config.toml
hidden_size = 768
num_attention_heads = 6
head_dim = 128
vocab_size = 22571
norm = "layernorm"
norm_eps = 1e-05
attn_scale = 0.0884
init_std_up = 0.0228
optimizer = "muon"
lr_mult_o = 4.0
beta1 = 0.95
lr_head = 0.00763
doc_mask = false
max_steps = 3436
MLP neurons of a small language model. Each row is named by its layer, matrix (gate and up: input weights) and neuron, and shows model dimensions 96-223. Each number is 500 + 50 x the weight over its row's rms, rounded and kept within 0 to 999. Numbers have three digits each. A neuron's up and down rows have the sign that makes its largest values positive.
Before each neuron's rows, "fires in" lists the words (lower case) most often at its 100 highest values on Wikipedia text that the model never trained on.

fires in: "the", "new", "middle"
L6.gate1355:452494457432588465503460502476500379530571546526525499532455481535491486519509495482419548462556534559577499507555518445501452490469538519512480531527555559457445534469541552542492509466483507548589539446493503493580475484468458551473584422537488521488441519484435493540424469566501470493522440402530519568545526487509551532506439394599486520441520506501514486449485491582551507565462
L6.up1355:449537521432528509544476539498485410452544521534536472467432472516536489482563526443387613490573438536477544477460504485523434642550560554494486524464485564436330528544584550505483521493522606594563514505470509485473419504542520498452520453503506492449512501488429541536462429558485509538529418374490526636487457552557507559502516473640526517493488485480527499445514416521498510529534

fires in: "as", "with", "like"
L6.gate347:519512506522524542535605471492555451580431583539485559491523501465445468426484546494467506590453452516492399438455495477436531535454548525548550507538492347458454560548484583509508477493499462557449556482473595646540515483459606443459494548501508525486458520573560516523499409573507478424589529532431514478557505595385507637515504506382465459532488409485526511433458584509480511504525
L6.up347:465506452396518491545416398491482490529497531453536571543580518598451490383467483498567522555493428525634461461453502463520531499402544606566459492604566465548529532613510499499588472547461560492432554495575507464550552392498543423535528494458457498534483471613571451532493478586520513512429489412490496502528454563467464598496507377423543478505465504519482534521437438502470585470613

fires in: "in", "from", "to", "a"
L6.gate796:488542554518579510439575497504468450509480495482349494502484479533540544534462471526512454510612469412411501519476515524484402502470528428474531405527553488578528501566494595516537536535497551495457506503592501560460500452446501552501569540521443428439486551526496516434461616543574430408536449560533437521438585468535498523382516533469457458509418471538543456491571520559494507496596
L6.up796:555479442657375506555483410565579491466459392441510450448518459478456571502575549533523473478522560486534426547512459457444498496573563431538425501476450527476479530525491417483470513520537492492477424555548492501433543517530449523459536490481536404541495498490653518483460557438443448519471477478539502437515501488505424523516518445522531499459501487418493561525463490495456537527582

fires in: "in", "to", "and", "would", "of"
L6.gate1589:419495544544488440480532432456465509472498536501549515537516444356453429525482537553470440384581509460469440518510481529519524514525468443483481496454521559556577475487510494507531501405568517454456489526499468548576488573478416426510488500518534423508543581585639431514502486511582483440655318549528580551484513498552439452544408459505440528489486580539443481527528520509496472471498
L6.up1589:397522445496595474414515447505495468526517531503498423532490413489512478589490486511550510489512563489529473412526422496482474490574554531475586461448482515553449465539510591502465478484515576490465546370560534501513527540523407448423537545439513519528572529592561534524452569546520450339536560599517484498518581605484504555589478540456494419541505460529580552520537479474571562608595

fires in: "in", "as", "to", "of", "a", "after"
L6.gate2583:560493545516483493476574487562564509563563529603443442497554487476473439515480453515502466560521521591497398544456521577518570464493528462454555440607486473457488535514511415473667469480569489453498460507484452446464546473459539528450429526465426507599514440524474498488485506459636503480553530565586538603603481467525392482495523480530455502500468519568547539463528517443544524563540
L6.up2583:467500534492518556490534449548430475503500438532428487513564513490417448526527534527465527511503461578412453509546555560447485463494540528572485415554430383478470478546486450480621442474546446427473442552510494493450513427518479515490468522477477478596495384587473454491462502439522545477588560523656546466524518444525450522470436510507482484607482467571531545438508403468547546521576

fires in: "very", "most", "and", "more", "so", "well"
L6.gate2749:516471529448555549564533497563494460414456452572513511534440446489482550540407525532564449401481460537567396422536514425444499537613379472497471478484407521454490374525459522511582420517527507496462456399528512409442490447478520540501527569458525508458563467479476567456517468621538469529483507476530502401427548517524437505538544540511493528513512474507557547533428505476456516551510
L6.up2749:471435534502465499590545532570584445447384509516496500494497507488492482441416444530497453458537479551529443384469562422537499395595438451381488463494460466492498514561476539511593524445501531468548487456505490470489544453498592497529533539541476507458457556479477456581514454597536598463505504476467528465546474544536451492512424452532425495501539550428512445539515511462498503651505

fires in: "under", "as", "over", "years"
L6.gate2680:584610556476392495531545449507516427536392494490479509534393509527388486498474445469432566419450504519518545580432542456475523468480537487468576524513513527476488515519490506527522548482614545490458516444511506498558485542479464650390568541511502497408477509547524459566628494568464531403492558561518569463548553536387499528535568568486517557403561502389454439525483498501509495400537
L6.up2680:507531512517518550359515500576530483527537425459532571448548487551485554550494464536573477481465443527494419523447428523467544570526512563555486421448479472434439558575495508595536559617618523498527540514544490483477529463428375470493515486535431475566619487560574569492541500544485467371493595563504524502500498519391520581494432507605538473555408451493556502516469528531459452490483

fires in: "the", "announced"
L6.gate2877:541528419490504546550483508456511580414441520506593447501583566471435564422543569532465529507500513475538522505521482402546444496556495423510510503520442542548463473469507490439518476663526534502437480483474526430458545561437588531506504528481450566403480483568538492401430515516468440506516447485471536513467457521496540409532465598521489545589496512455599520412508595543472477441500
L6.up2877:516513490442600537570526487463567528472424525508551516455578477545485470460560470460479431409571432499498585555459496378429484486454557532481428552509407542552486488422489486453486482543475478549450557484567525536437509476468588608514491512583465512485477528545575529483542506543412445540498500484499478418529447529492540494568507501471418564523523360447515460517564520421408493531553

fires in: "in", "of"
L6.gate444:486599570514456536475586463563454509419546538453492443561482513445475491525514539507471431444501469467468489535542587501474582446550550494484555517502466517561418490507504532450529446460517510486433498462466520568423495512558578579516506559558575477546351505558511495460516478489611513445549563462480421466392476513473488482586462537513539553434528594447524527486526502534428476456542
L6.up444:516518484523459497472534431519561503428544452477472387561507477518465443560486504498538567418529545515467505481511521498454542422508547526512450447479556425558429488558528540454526413507559542537499576494483487516445428481509488486470450494535550470519375492506517474560425538504539511510610507529406432458491519562505488482516510536552502556448530561567473464532512494554439520412459

fires in: "the"
L6.gate1376:548501494443536558619546495506507525565573450525472444575541615415635561473535495514484507476498468497456552531496469436501495554482522449491523491533492463531519514454480489489548456409471434447514481474470488446542520567468442576537451464429497508508510493531574450504445477559495536513461475514448496539558615541568568439550552520509398488427484539473530624559537591570521558417507
L6.up1376:508457432504493581486470433484504535434537531500516524459517438524483532540539542459467446536579468476462536545609382485437494492500491485480516514533603577536521488553421496505492522449566606534493533551530575509504422519529476536449476423460529581472513503578471425473461523496394511501542441531510458525572541672513540473530550431538511508401456504436643534529532578528472481577532

fires in: "one", "a", "high", "highest"
L6.gate2355:557417461472623489534453437484471441556540506500525538445550552526512529513535556528488462437497507555537521526507559548500521528522522458514551625548464519468482490501563529396552501608433481444482537424501466538446475512465466461637565548405596515378509462521411462479509469477507486519491559462495487611480526515490444532521523533558515487572597521556482412512562472550514529609544
L6.up2355:501556567532515385479464497523486514585510532404486545477454536447565499472515471499540436457475483473588608512612545407546434434549473461439583513473496457501579451590525478465512506511517472568521484581581555503529475444537526504495520545482491515422433475489509503589469546474453528548547465500416516492463491467557507439538481459561565443458570466471538536392496567475545564554540

fires in: "to"
L6.gate550:622439505683493502451575478554521499415548500465540480475564457492515506519444565500404549509481511511501443544446470517568473465628614502498517518427496510420573415515510514481447633400553459436542583494480548394501507502513361442502500514469499523507449535498518426503509523488558455534459475550626478570457499558509493531491540464397604406488448566511483421427431507480511505515449
L6.up550:552489452563513498411480439548517578387526457522568469495557436496531465549474606490436510500573501529516492632541465499653448493616550580500504487496406523511508400552498522557426584490546455422478524465516484456544470498542440470450509502441522475584494461487519519453502514471566389501518537552586440463498411618468502516506530437558550414550510572459483460384433524389484508501555

fires in: "the"
L6.gate2567:491525598477449528606501474439563476507546451569497544489603498425481531540529493525499540546557523431459549478531429463485440567461501501437458635584473512480549569575511473514487444604507545531563481604561410450442509499595480605416453444490494549570430439549437486402491490474430522560432536506498453516531496537529588568476450515575612472470492511485491529498549497548497450493486
L6.up2567:476519483515464561407589482447529552488444451508537536376448534474502437488505524506416425492522424543434564411562432486562473548434448625443511474479479462471504461493560504526463491517490457525482445524494498473533457518560582559441517434556625504423561497560492440510514451475426514535515541370449457606527492478541535528480509476475565496482484485501504498454549427519418456425483

fires in: "a", "had", "has", "is", "have", "to"
L6.gate90:493583489588517463492553512336468491498490493455450541481490498428496544412486492549505564482398478514484426579427393572455457388535536527541529421537477482477599483494552488463512537488456531455462434548609595455459527443433498472504538586538518498441489500496480480441365518491489522517494513517468482541474410445519399490468502543517452516530514502561493526472496487534491456545482
L6.up90:437525448555470502449582491375532571434499413459463454531400548317504571440534520496568557415521478498523569538513448525468515530467592488430477487499488435427526537486483496488567510474505482426539397458573496530434553484466523522521571502549518393419519464580482539477441530481459569529537434448458514447466506423472470455453477563508483532561488487518466524526572585373552542481447

fires in: "on", "has", "in", "are"
L6.gate1074:486532533546538518530468529545520473516517549519524520536453426474503561412484493382452365525498560487514458542440507418502515423464444580400469472480456551460480472588479510546582512476526524530494474494488580587514585470494594494493458556430504483530542460501517477525519473496473508482522540451487589457594559589550516442512505534570496483566559444465535483577523475458546509443669
L6.up1074:531450493499461563498548494469399437534497469529444482542339440470479547523477518465508555411484528515487571500464522515453466492487501483620454592443563396540476563476503440506466595570567525487427439488530455501437493458581461494490471546528440562516374503440521494611530532451516518532503462533499478488535532406540455523429534526504493466514551532484433587502428471539478428526531

fires in: "be", "are", "not", "being"
L6.gate2821:546410495471545426508565508545496465485543535548427538504461529512543417531577542566529441546556535531413417554526546594518435459479428537523464486417459475550439490497552522505462500566544469485473493540499462501518468527425520452466552488578450527482497532475452526505441480474386515428458471391558509604500562544542524540535519549438539511514536487449540498498477517480499470434495
L6.up2821:475480537485604497526540535519429540441489495490508529512475483503520514546465451488475565466550562506516545500407446469525523496604620526439542512471439615545357522566500522584496429505590569422355508562538557508513382511449554508524415492460422383558433432506583491506498471419494566521421492461508567502481558498616515525514561524521513553451495519439523463464524515498479491388463

fires in: "and", "in", "to", "was", "with"
L6.gate987:499583559449529465587576544460536423472466526528433539516443501497521450483347526432386554465501571493466534432520442450587519512558618558492449511496410478477496402554508529513523491446575532437448545534456562624574520505490547493514568480472483501512537615374555573496433496471511523528479427489499589485463524584504581488498451460505554622529485494614493436561531571490489441552379
L6.up987:502542494614551487430564459521495516506493485531532523402471444655505604478476592592511427530492552412517557453517406520543544531459492499518546520505472484479525507546468553569506441536461506533478538418496546553378478435476516563404461504453436477377493486435508510433497376565505492467528408515502577530549522510505440525517533418502539491516548436502469582523484482569425510394477

fires in: "the", "a", "with", "at"
L6.gate1133:478526482414499433530523564550527536485513588515464511525527444578469529535547485417461575507592563459478517495552517479543541522496527549506567463516507497568517508491536492491467475468451441393528478519434540561540480517526430525465447536546461482543488494485523406563527502522500445547527545474374493544663497480474580555518439513530422443488534529555510483423489538531464487510498
L6.up1133:524519417500481425512405536584419509401503561521461679539492427521489528532529544542526586395560472534566442597510478436510502554507453519499572448543578471506385523546495550460497505467532569500474540531491496498483468588483544504523540601442500533461522506548435509448503471517410534422531590501527461545513463480444492536488535473553579403504488524476498519528555464481540447507509

fires in: "to", "such", "of", "in", "despite"
L6.gate971:495461502523569400552525560587435443476476435562506515473473444573557497518413424478527466600500536501464441469502466471558556533487461561471474512448448425607486481562425574428567464475516499438569511485602526470431438460598555505527502528573604495502440505476544585519505531497550468427521541586463453478408599491503444512547479450500520415570414526521547493484409637512506476491503
L6.up971:475472551423531425435529438602498489465432437465525572477445423504513495506543473480457492538502531485569466548505474503507463510627434539445467333541491448525462535505424590535458414453526452452498529509624514519466514454565566469490484438487520408427497565483542480542439548492527474556535562625421401423482553522562425516434441511531527475513381592536516492532523490542519433595474

fires in: "the", "their", "s", "same", "a"
L6.gate2547:523535551426473448478510468518537493576511510491450564477566571433497557488535397621451528487548602501494527465486478513486529513624489541497438505454526511480448537540580428552563533542530530423483504511555430470492442530469510553527459497506542501476538514591468425482491581512518529511544479486493451547458588363450521424525455494596542591428495500516560482438515365524581466468527
L6.up2547:433468469522495562540480546417583358452510476490554528508597491426480640491477475532474454439497514515505474528492457455517499467551587509407442550538525432556498485559527444481517491551549449516483491554488510580575506572522555519462552459496538456430540483567433451475491524533523519508487527443476518547467537456539450498493425555489565487436528501464485489471581422490517459499494

fires in: "to", "for", "of", "without", "despite", "not"
L6.gate2371:530546468533409430516462592575380515430482551523514514514511536512413506514515526584476436509568495418473487577529538546584500500474575431481529541495561471533536462532491425443480478417449665530485421487573595489570479468423620481530486512510479639436493608485577361586441449436593527451469599399578465472453558444508531598474413532446504426528463496489553476572460566446545603397557
L6.up2371:522462484472504508471556473612496487447477642528562544552535464545514479550558616474499424511557573486515425410485462541588522542518430453429438542501534556525614482363520555550462459536531519496501494532445534453547504450523641519539503456557508457581446507494522449527436550518605567568536510520529485449569531469476441446487443565505377530510458430463465475601475395537531577471503

fires in: "is", "are", "be"
L6.gate315:510417527512548440519566464539512535488483443443467425513605519472430522545539553464535513435610479526506407451460472587413501431529516525509477441497509440520422485555510482491440373592402464471450542562478453471515397580435549565564543566533507497513535495595429449493440447509502551522458490499486492427497489496493507538499545425459609493624498517464526528476551532428494523513502
L6.up315:512466520503487449517549452524434485515437554467574511560563531423478495512579546471464519520558480486567478431448530422589555445563517535516437395455564469484463500517445435440490399564510415435429469510546548478562433586535483568534516548465508368472431401532522458645493446505465468506478510530474509612483484506412518517474587456580557470639534530522466514589532455429611501504464

fires in: "very", "so", "too", "how"
L6.gate2089:469584570491388541484553517529583478469486492477492491556552558511497557546448483475439463533573354400422425462659522445553477456487525438565395559484529468425496494493535559620501512541487512427584427566431504477536548524460510531515538556536454532528595591443490518540514464505511437465486509561505634472403515507563383419492429448563452463480500517565571450517478412545547442474480
L6.up2089:530547476501513499629463507430422495445401434547515494562435562605474510526442534449523439480515496451466521497436550591451569484600564519479459432465497486422494537550429522522478485437532464516491454463490517464537455520446557493548497427493468554498518545562547524492608404524548489454437476511542523483497476537444451488503442480570506485430431507383498494624534505509496583496519

fires in: "a", "to"
L6.gate2391:540574461505508504458476527525550447540447491545567404518425543458510525425453557465600612447466509493530541456419592471506490477464429474433516473493487516464409576487422496482458579458473625526512468487428539488538470542476476563479533525467480505470498533435481519364585491451483513477512494510531483476545512504455462534624469528551559558493522480480497486529504459500397518592413
L6.up2391:536591458610454517488465466449591508499460597420540426551584450447484521500482474505581602484575477529531521584576430534546439491534526440487523435461512481412424470444487581492509577469491461517483468511565545522437481436382442532481499555488474539396569558462403489542439511500543549461388554417499600469521569497536458530556564496501576490508415482473450506572388502501509476476582

fires in: "such", "a", "the", "were", "was", "s"
L6.gate2414:482449502485555534413437483584566483476596481498522535509500559489438480435475469439544467559428474532585511425558409398481538586518459483460495533572451515488502510541433474447436508673470567492406497561425489518430498441500550492567505501495492486503423480576454496593481534540479500540508518502448528446547466503496500520475451543494463481536554456499427498395525404471488512524450
L6.up2414:596449504452462510547548566510402504413453506504435515476481389458620558492527559407431448517577511482585447520522455578513471511459440487496521487479496501510518513506453555540473520452501484603507474417478421500624483415521475361505472589630447484481550625534539454448439484524511408512440592555583509470499487588421523541518522509457579513479517533400516592535459461482557517523574

fires in: "had", "has", "having", "once", "have"
L6.gate1462:579530578641446465528473518425488443613409550436532582483506454550432479476430519462579439477509546514501511526488511475477496492364529544488483477432500455532501438460493436560489496462547570456483471422487478531488602568484459502532433440612524529509492513530560475516525398500569537491457478498556616576559527550460476503498528399558557439530457479422447525506491615477525471464536
L6.up1462:534498537549456415522521474482470448518415467533520538495552487480422522424435603438498510464502490516412549524481447508547451491440487558484476529516523503472554543480447426552426453539501461534517444471464492510429617537511536454463443479603490486514437522499557534407396528459587548493462572515503508530493572518478520501568415573536588427554431532365456511503436461496489472494501

fires in: "have", "had", "has", "which", "also", "can"
L6.gate1717:444464471467478451541462468533508440519507550393462434409626573530371457426540488438437477446572571430536517535590471499488485537503461552514501531465595587500513523457601503521556547511398479529551416429442464562464530448452571479528502373522512411553470423486491500453585518512558530593525488521498582506539566541447582542542541508557506505525497556510634553524455414521530583455523
L6.up1717:485516450525479531392536529514500529487453503479609469571591549542437536534422540530547410541592509492489534448588470487505560454493431445520536464468541514540540476553502490486520471534532459474539485536591491491418459475515453462381466472516513466381472505533502545558409474557573564491517544520559493525509526432430568487444512488547513416513510499534475504506508469554545470491460

fires in: "which", "it", "who", "that"
L6.gate2916:529477492543453473437525520461485497520495451561420477436511466467508419471538536489501519568489529483451434516506546558516506458545562592439430493432511493526493475454513526506483491410516496546477526592398456487537519506449457551492498546519552522498539520506584477407553480484576535496435508434500538548509517472402522464382472543522463386512470532480526598513533491498537419519494
L6.up2916:397528520595467531463576450484542535416536533544488440476488583441567567414510474571462480485500539531523455509526490458490401388440450527464517499395470460448546502500587607462572456540502459565494473501442528564489464427523562520357579483473467464549393432333434518563474511562502458539482554432490570507480533523511576505613422514514500488544517586562528476481545518451457488512478

fires in: "the", "a"
L6.gate2259:588487471464592411479630467473441545498548465566470534461532553453496518477503585505487420492438397459542525477502534460467478541510466491501524517425485562472519489480547463505540470597464544471522416487536519505425505580469499519585412529506481454509515485591512502510419433484431481528501468443462420510560497484552446533498441559566492488479517486481410475522484511544524483412529
L6.up2259:531378544478505490587490436485504508493488445515400471478436473470522575479545562520522434407517508488443463511624426416435495462461509520541575493523525469547535464539504503431561434493429469490559536597562463570486459478583569545438499517384421440482526513504577538516654470474452479566454498530576458525546527523524401362477543511514495536606458451432490534489489531508474553475441

fires in: "to", "in", "on"
L6.gate350:502558458480460411461479488533512426467465508469457433458605494524484633517487482481491445455498508499523508571524483471419557557488497602513534469604443479543458495431423522542625486528503504517473498504582521452482490535504474451439538523587529522531470556498539438507504507438556474464605468524633386445557481489591467544584546465455505514592482429454504440564463500615514491443544
L6.up350:532531526456428530485482503433433532482518470410487459624484477505484558488498435517517591561423590543462589458524602527439567484542479567482546538553498414471428557448470440498457550596426539544438453477515549522528476576523512518455466483561555526499519468485517557453588478506420548439489467477538317440421405514469428361470619485513431532611457461476537537476481514470542530504474

fires in: "to", "can"
L6.gate1453:528528481514552472536449469539585527520595524543431493513504554468544483502540645584396480477573457543684547563558405510457425505578483608485528425547523442525525539535556532490582551470540514581496540431532545477526525430528454450566527449455483504526529441498500486464564466556484528528565487507566403458519540598541494618515596591539474525511417488450573432453565523421475485515557
L6.up1453:453453448561463540421530497525510537485476500520566473522581470453513506568477597502478468520472505582598569449419437555497584485557499519491472545493542482502449459527461540452495525446588532418446554503604561529505453470448449481566475472440549478576444510448525428553558511561430523442533511510532427427450446550547442520468560565531562525490450476615593522451587490511482457555430

fires in: "a", "the"
L6.gate1486:457506449454534459500553512516484584493527540479454442519450553558565570457463495501436591511475584432500562446455449499480524618505553484492439552514490508546557493466505430428495512471557474510471507559580441557444520523466507477466538594396463476462449513516619470545538567525490473579447548510452503526460560514515463483410516509520476569545470566523496532441469508430495484506470
L6.up1486:511512456505512586563488428384531513423563534503592555478547532514533432374581524546445481512455479482537513414584512578475472496430479522509442556523571520455599528560469420565463486448526563542437460516488549494517463580561483486517510447437472501520490602581425513556515490442420524468457468479518524475523491478509623545459510503443515503429477438498449409449508579484449488515518

fires in: "the"
L6.gate1685:396489532428552402502459493499502499503521469513439649514536551452462471470414515549544537480487408553463472522524445593405439571484478509489409447643410469499486458509546385458474551564490472523467435596448517455515568469487595505434482495448510479575603523489550560444426406471502504512490569561482451372616494400482512508493580538489478551475454518489542483542535474482605500432502
L6.up1685:456513450469528586561600545520536443492553637529498491418496415487458509525585491474508496480596629458484546464540454582487507506519477467376538496564428467512368565376532418513532415476462479511526392450569495551610567532551619429519488453493491539457533547585481376446517457511437503483541526474475515487489521465512433514517496498480513476449427553512444575526486526578523554461519

fires in: "a", "the", "anomia", "an"
L6.gate2602:530561527569554579533405534476490488462527437499490540547543574523496440435589500437543430497499516541513591612508549486584545450443457570466581472515485455531503460508531583506471584448517455497414508527512524478526487503533436474486544520510530515445622498460563520452506458500558587446546439439521459538494478431494508476419495565474406500456557506584445595538506540556502576514548
L6.up2602:536445565448471552516546560522468588523476464540502433474536511556507521534394539425532558537529519496577486520478561523577544425521500491562553385511472413473563498498555513439497430497570456509500521574404487528435443485551507492482493545517549519475522495500581473406576508411476436446535498471467431486443498500569448509449495478515459535540487387510477521600560534506538535515479

fires in: "a", "an"
L6.gate1429:610457490467493558475482585473464455564574477511468520485462502523458579409492386514545533504506579442575532520538576571561511573502471507511577490446433519496493472534490530501511573468570421409587460550455523556492520565487599496539540567411507434621636475474539487479594577428487479497425597539524389482554558526532569479440458397429562529459437420490512561532414562467548545527470
L6.up1429:579419538580496577529571526501481472481521466496475650454508592483502474481450419378539488511527473540427540433434503638496581518514505543433572521508544492493509548508526488433608462488430430526438486540453570498531465553491435436479417512504480456498438551541411563457440520513454434454566563572489501460499559512403527613450449450509517521616474517441491480605459535496468508501533

fires in: "in", "during", "after", "the", "from", "a"
L6.gate392:512512462558522471465451467456443504430552437505437446544482494443443529421611522469472475489489510466438506497545447463522477553567484545487468452438430429499412545550473451475470480442545524601522489557454530537481432399458556474511512519527516454462476524466466514523591426498523532491491517505627454408524502547425431481565499465432512504575548415448444535541529538562463451485518
L6.up392:540453523549461512504490450585466441543515489506551545454569526560470536440485423581520540524591549391404542448500437549423444497524530486486458536579488377452410645473537495475599466386455514525485445450538448414390468485567484544439439514549561525512503600593502472457471485516562520457495457519539440584517466565495515493474465498532510422376502508539588554523460558423519555394485

fires in: "the", "its", "s"
L6.gate899:355495521516455509501504453544415544456444529509557502496431513550568389512577557492545543467520465514470461385495592554396447510528462480481555508567516550538440478538572596463513560423550504460480460501535447557517467440458550484549473509482546553387428409462433578495488504506457530532417512494515503487560501608385485545580536508464545535456490437473559485555465449501533472476527
L6.up899:446484473462503510521535521500551497553574544461517504426542431411558421419519506477532482421527458582404489439565538479421495463485552483338555403602549486619523506431510509534522460515450494490503512506483573476465484448546502467495521505486438548453509479457457518512471471520484533511586528561446613491571534504543590471461488509608527464531384544410549542456520537500502496485606

fires in: "of", "on", "the", "in"
L6.gate761:508551495494495408509521461554519459429419496523508463423415519470480557482431500515489564601472527526537477527464580543442591423428509540366462529502561523478469529566438495514434536531547530427473378536429491536429530482413514600485497546495520556544410488501507503521452468469487550554522514532443474480502486482431449539533495531457428513415603490577454554463427456564533570539468
L6.up761:476418465442592475613435494533536483517533569537450482451479506484400487560493503513456533474545474489451554527474559465481557472494512454365513558434488568548473439529514550485500523534623552510378428533506536463443527485476555510476445515441461438514467487500431435583451547521430471520483562527377518570565551514480514473539567586389480470514586449514437539555464493520455547517539

fires in: "to", "not", "t", "can"
L6.gate1664:503490469543509484467416552447563525488501534486579520488520557542501557497567411421481470481492480457527475457456496447527489544604617481472442418514544516504485478461551495553488532566451429492486527496459553465450442435487508540477602463551474530482455453563577474509537460525435443520488489481559523494502503490505450573480514537482433520437568520480577469463516556483533548508422
L6.up1664:482469440519496507458493460584519503436538489503542486497492583503598544520568484453502430508535543526471487524447524377552408516523595544499458516510486434448466514511466508509544484440517498481485425585563545454572454578577459465561520465481498477474470429594556394477494573507398460554482536450587413479506512503532386528509526494491425500496561513479591486501499473450447410477458

fires in: "is", "be", "has", "are", "can"
L6.gate890:549484454421452465585535428557509405472585448484500495476541451492550466530445579488489467461468471500431489500493489462446582530582455546530431455397390539538417561425571495421535438462504542433521461454461474501498487499553570399493471455452490547534589526557500481456593495529516491562559511504490594540535468526595512509516527567507524546490495533556567508534531591464518529365492
L6.up890:516537488486553496519454546489460599465526415530529521496501454421404545504427490578476582530505624593585480487558510513570484470449510507459463475551486473474466528462594521424485452481500487486495516588516387570557507499452449471473425403539464587592514493457446550553504481515423520403457524508531505541467493464530459513461528466541490524496549489470492473425524509509472495491491

fires in: "that", "to", "same", "which"
L6.gate1024:498482487441535512405507488605502550498607507540422446581502430513528475591525525510402464577523491382544393508469519419518510548486555583592635543441501408526543538539481553451571557445436512591438515563449427596448457558440392475446443598486518592489478534556513456452498410514519508552510530619556483525505603454510519659469414568479474454485539471496568498400492456579482505467498
L6.up1024:440531518576412527475491425488502506573528567557402420524507547510603483473502470485514618457436497439568438486603486511439423559530568487512631536418494487455527483514546564501538545524509520529466494611485474540472542462540436417476415517502565414519585462534488486514528520533511493548443443472589505520600580505476437422462470558461536565464433575533562498488547599440483447571527

fires in: "to", "de", "of"
L6.gate2526:556484478510538458489464589549505469511515522583551449511485419506507525488493501424538478468484547506564514550502539505444406546461488438462542544423501475479495477483455509497497565463547524469487492459490467503486459445433398488524566480459522491414513470471571497422590465509561557416549391442538490462528525488479533488512508556442447489463444531512596547452593475515458474569522
L6.up2526:525491523528481516584523542511463437481420564505542482515577469403437548451495501500584533462451551539497437413426551530555466430530514563532537467487508515505416402598480512530505453436484482507457529466561552359499565527545511481520444582507506552501483445449524497493491503538463548442496487623557523454575598467479537435470523483534552529440517514536508541604486555560514547513516

fires in: "a", "the", "had", "jurisdiction", "an"
L6.gate1726:505459469617520514501563485518448488456538511563444502507506485401494590473458465561486470457532405458517429467509494453534510483599519515539418491395559453418558532480514538521533487561540510455428593526522539518455501546479504470408440494395473522483396424523528505483493428532536454431478484494498577608594453546506600528528483530643474512473451462519522395503553490509487530527519
L6.up1726:515508508482481546527529478483403445423444437565572550481535468484475483552408454466537426537468464498441435523512387534553538523530455472446567405505500487490451564486462504415606454548574455483556520416560427499518448400564473561418459437407456494375368447436459496510523479412495551479488483487566411490482559522517506519461485501503485524499429464503527521497457491491508567442521

fires in: "when", "time", "while", "once", "as"
L6.gate1849:472521528562444478526538554498499478515478526524432574396538527478527461423578649403477555484523492525494481470467509531588498448497472536526514519502544434449537607513452573471528493451503456507478479503510550535452453469527566602546589527530535434476536586456662454514470507483443514505522473525472481410505443573494510560505520529424506414559492519382626498517598489503552546549500
L6.up1849:457509512407543489497528518509546493561443509535457554467514468578476417527522539507425486583486520469556549533533600474431532483552601593488484505547517471436580458518552487584408538492407476504541487566451357424503516426524526456531480513497491501432460556478486417463466417554514462429498450461478555599411418430479438458506431512503503542515567509483491513355535540455507508422457

fires in: "the", "end", "to"
L6.gate2730:582519448464515501567491407527464445469581549559527593467506472523544491496461517529495473509547390531455492449503484451494527472536543530398546385581499490505522375557519417456446506532495547397483569503554472445508482493577514554490497387478509496512586616468517429476530534489449428597458531424490368492469543500520614574418516404541466513456384597545592547517559584552515538441522
L6.up2730:529470451512517536548481438514348429475458551562436490492533474462529523563434618504417503510481492508528454419421398518564431557543554511438512428511515478556471464464471471467479479464476508356559531460534484467492476455473561554525464427495419454485507552476453469419530456577490385518488471457537420433467472494519603553520557482513418459500463522524441590497493485513510544423482